Weights of a small transformer language model: no biases in attention or MLP.
MLP neurons of a small language model. Each row is named by its layer, matrix (up: input weights) and neuron, and shows model dimensions 96-191. Each number is 50 + 10 x the weight over its row's rms, rounded and kept within 0 to 99.
After each neuron's rows, "fires in" lists the words (lower case) most often at its 100 highest values on Wikipedia text that the model never trained on. A number after a token or word is its count.

L7.up205:52 47 70 45 53 53 50 41 48 31 39 39 53 37 39 35 60 43 56 48 44 59 35 57 59 60 46 73 60 65 43 63 48 42 52 58 54 47 57 52 48 59 48 43 54 47 41 24 40 50 58 47 55 67 53 41 41 28 47 61 39 53 40 34 37 54 45 67 36 60 38 51 49 78 59 38 38 41 64 49 56 55 45 44 38 52 42 47 58 56 52 64 47 33 37 43
fires in: "is" 25, "was" 13, "became" 11, "being" 9

L2.up284:48 67 41 29 58 64 53 52 36 51 52 64 55 54 59 32 44 50 62 58 46 62 50 68 53 59 48 60 20 63 73 41 69 42 40 59 66 42 46 53 59 49 52 36 57 32 47 63 45 58 45 73 57 48 41 52 48 66 55 56 46 53 52 59 51 54 45 56 59 44 44 65 42 49 54 43 37 61 51 33 59 54 45 51 64 38 56 59 44 46 47 50 59 44 65 51
fires in: "called" 18, "named" 11, "south" 8, "appointed" 6, "utc" 4, "founded" 4

L2.up290:59 68 43 51 61 41 49 48 43 40 49 40 58 56 56 64 52 47 44 53 59 58 74 41 52 59 66 48 49 52 55 38 52 57 46 52 34 66 63 37 57 40 50 34 43 60 78 39 37 41 43 60 60 61 40 54 42 44 45 23 45 42 61 50 54 63 43 46 63 42 48 57 58 46 40 36 47 47 34 61 50 58 46 62 52 40 37 50 43 68 50 48 43 52 66 51
fires in: "such" 30, "running" 7, "involved" 5, "same" 4, "both" 4

L3.up291:56 70 49 41 60 57 64 43 26 55 39 47 53 50 37 48 50 52 54 72 54 59 45 48 53 48 61 57 70 47 56 45 59 46 54 36 53 46 54 42 47 51 41 62 43 45 54 44 65 60 59 42 31 38 36 41 64 57 47 43 54 50 46 40 61 71 58 33 39 45 39 64 51 68 50 59 49 44 49 29 41 46 62 49 53 48 55 38 49 71 56 49 51 65 39 51
fires in: "he" 23, "that" 15, "were" 15, "was" 12

L3.up49:37 44 55 44 48 72 60 53 42 47 48 45 44 71 47 49 52 50 38 68 50 47 53 56 53 52 33 47 41 46 35 36 50 77 51 56 53 60 46 57 52 38 46 45 37 50 51 45 47 52 58 54 51 53 51 39 66 61 37 40 52 51 52 65 56 62 35 57 56 60 60 56 47 52 53 55 44 53 38 60 34 53 56 47 51 58 44 53 40 58 37 47 61 48 26 52
fires in: "year" 13, "main" 11, "first" 9, "international" 8, "best" 7, "final" 5

L2.up173:53 55 45 37 45 28 23 59 63 46 64 54 48 52 52 49 65 53 34 56 38 52 50 48 49 36 60 52 52 48 58 70 62 57 45 49 61 42 54 52 62 49 34 39 39 46 59 48 58 70 51 47 49 53 45 50 57 65 59 47 59 57 56 49 34 58 56 37 45 42 67 46 54 40 70 53 47 47 47 54 40 37 49 57 49 32 61 48 54 49 52 50 48 61 49 32
fires in: "the" 36, "academic" 5, "small" 5, "supreme" 4

L3.up53:44 62 48 41 39 53 46 55 27 51 47 43 54 51 52 49 55 50 46 56 47 51 58 37 56 49 54 55 39 51 58 50 39 48 49 50 59 45 46 64 42 60 58 67 39 56 52 29 46 58 70 41 45 49 35 56 52 49 50 59 48 44 43 33 64 59 24 39 41 49 57 51 59 56 48 49 43 47 48 53 41 51 69 63 55 46 37 32 52 44 62 34 58 59 42 45
fires in: "one" 30, "is" 15, "you" 6, "it" 6, "way" 5

L2.up278:59 41 44 40 42 59 37 47 49 30 49 32 49 53 71 45 57 45 57 55 30 48 43 43 48 32 49 42 44 64 61 42 55 70 58 51 65 52 44 54 35 50 42 65 71 63 45 52 45 46 49 51 52 69 49 67 48 58 72 35 41 43 31 51 50 45 48 65 60 54 56 33 58 40 63 52 40 45 46 62 44 63 47 37 45 44 52 54 27 32 60 49 71 45 47 43
fires in: "club" 18, "team" 13, "band" 8, "can" 7, "create" 6, "group" 6

L2.up228:54 32 45 38 24 61 52 31 53 46 32 55 47 38 38 40 45 61 42 51 58 46 59 38 56 40 55 76 68 35 37 48 59 53 51 37 61 47 65 50 38 64 53 46 56 41 53 61 52 57 47 41 52 63 47 54 40 59 64 41 42 53 44 46 58 39 49 54 49 46 59 40 47 46 33 57 60 50 44 53 50 44 39 56 54 60 65 61 59 46 54 49 55 47 49 38
fires in: "is" 92, "island" 4

L3.up228:51 53 45 54 35 56 42 36 53 65 26 50 36 42 50 56 39 43 46 32 33 75 52 73 65 47 46 55 43 53 38 22 46 56 48 52 49 39 48 24 41 53 49 76 55 43 50 50 51 52 63 67 73 68 41 46 22 37 59 47 44 35 48 60 58 53 51 50 62 55 49 47 52 53 61 43 52 32 42 47 49 50 39 55 51 66 43 45 45 54 58 49 65 54 42 69
fires in: "would" 23, "can" 21, "could" 12, "did" 10, "will" 9, "does" 6

L5.up138:57 41 58 59 55 44 52 48 45 40 49 61 43 31 47 34 46 47 57 44 54 46 42 55 41 43 41 54 50 47 35 54 49 71 48 48 62 47 59 44 70 44 51 59 58 61 46 37 37 53 43 49 55 52 54 61 55 55 42 50 57 43 46 36 70 58 48 45 50 54 40 44 52 34 41 54 61 63 58 64 49 38 24 51 54 58 48 39 52 66 60 47 51 47 42 44
fires in: "most" 16, "only" 14, "one" 14, "two" 8, "three" 6

L2.up267:43 75 49 46 50 51 41 44 51 52 59 55 60 39 53 32 41 51 68 56 65 55 55 54 48 49 63 44 58 52 61 57 62 41 48 56 50 44 49 58 42 50 48 42 58 41 48 54 54 51 31 50 30 53 60 50 66 45 54 37 38 48 33 55 43 29 39 72 24 35 50 41 58 41 37 52 56 20 54 41 49 60 62 47 54 41 51 57 68 59 48 67 46 55 66 51
fires in: "such" 34, "chart" 5, "chris" 5, "champions" 4, "champion" 4, "championship" 4

L2.up339:42 31 50 47 57 51 37 38 56 51 44 50 39 53 53 45 51 51 42 36 37 35 49 47 41 71 52 55 36 50 58 57 57 81 47 46 58 70 42 43 42 36 16 37 58 40 43 50 31 67 44 54 54 53 52 47 51 53 49 71 31 50 67 44 45 53 34 49 54 63 54 55 47 40 55 50 55 76 56 43 76 50 45 42 55 39 65 69 40 36 60 37 47 51 64 58
fires in: "first" 20, "general" 18, "new" 18, "international" 8, "part" 4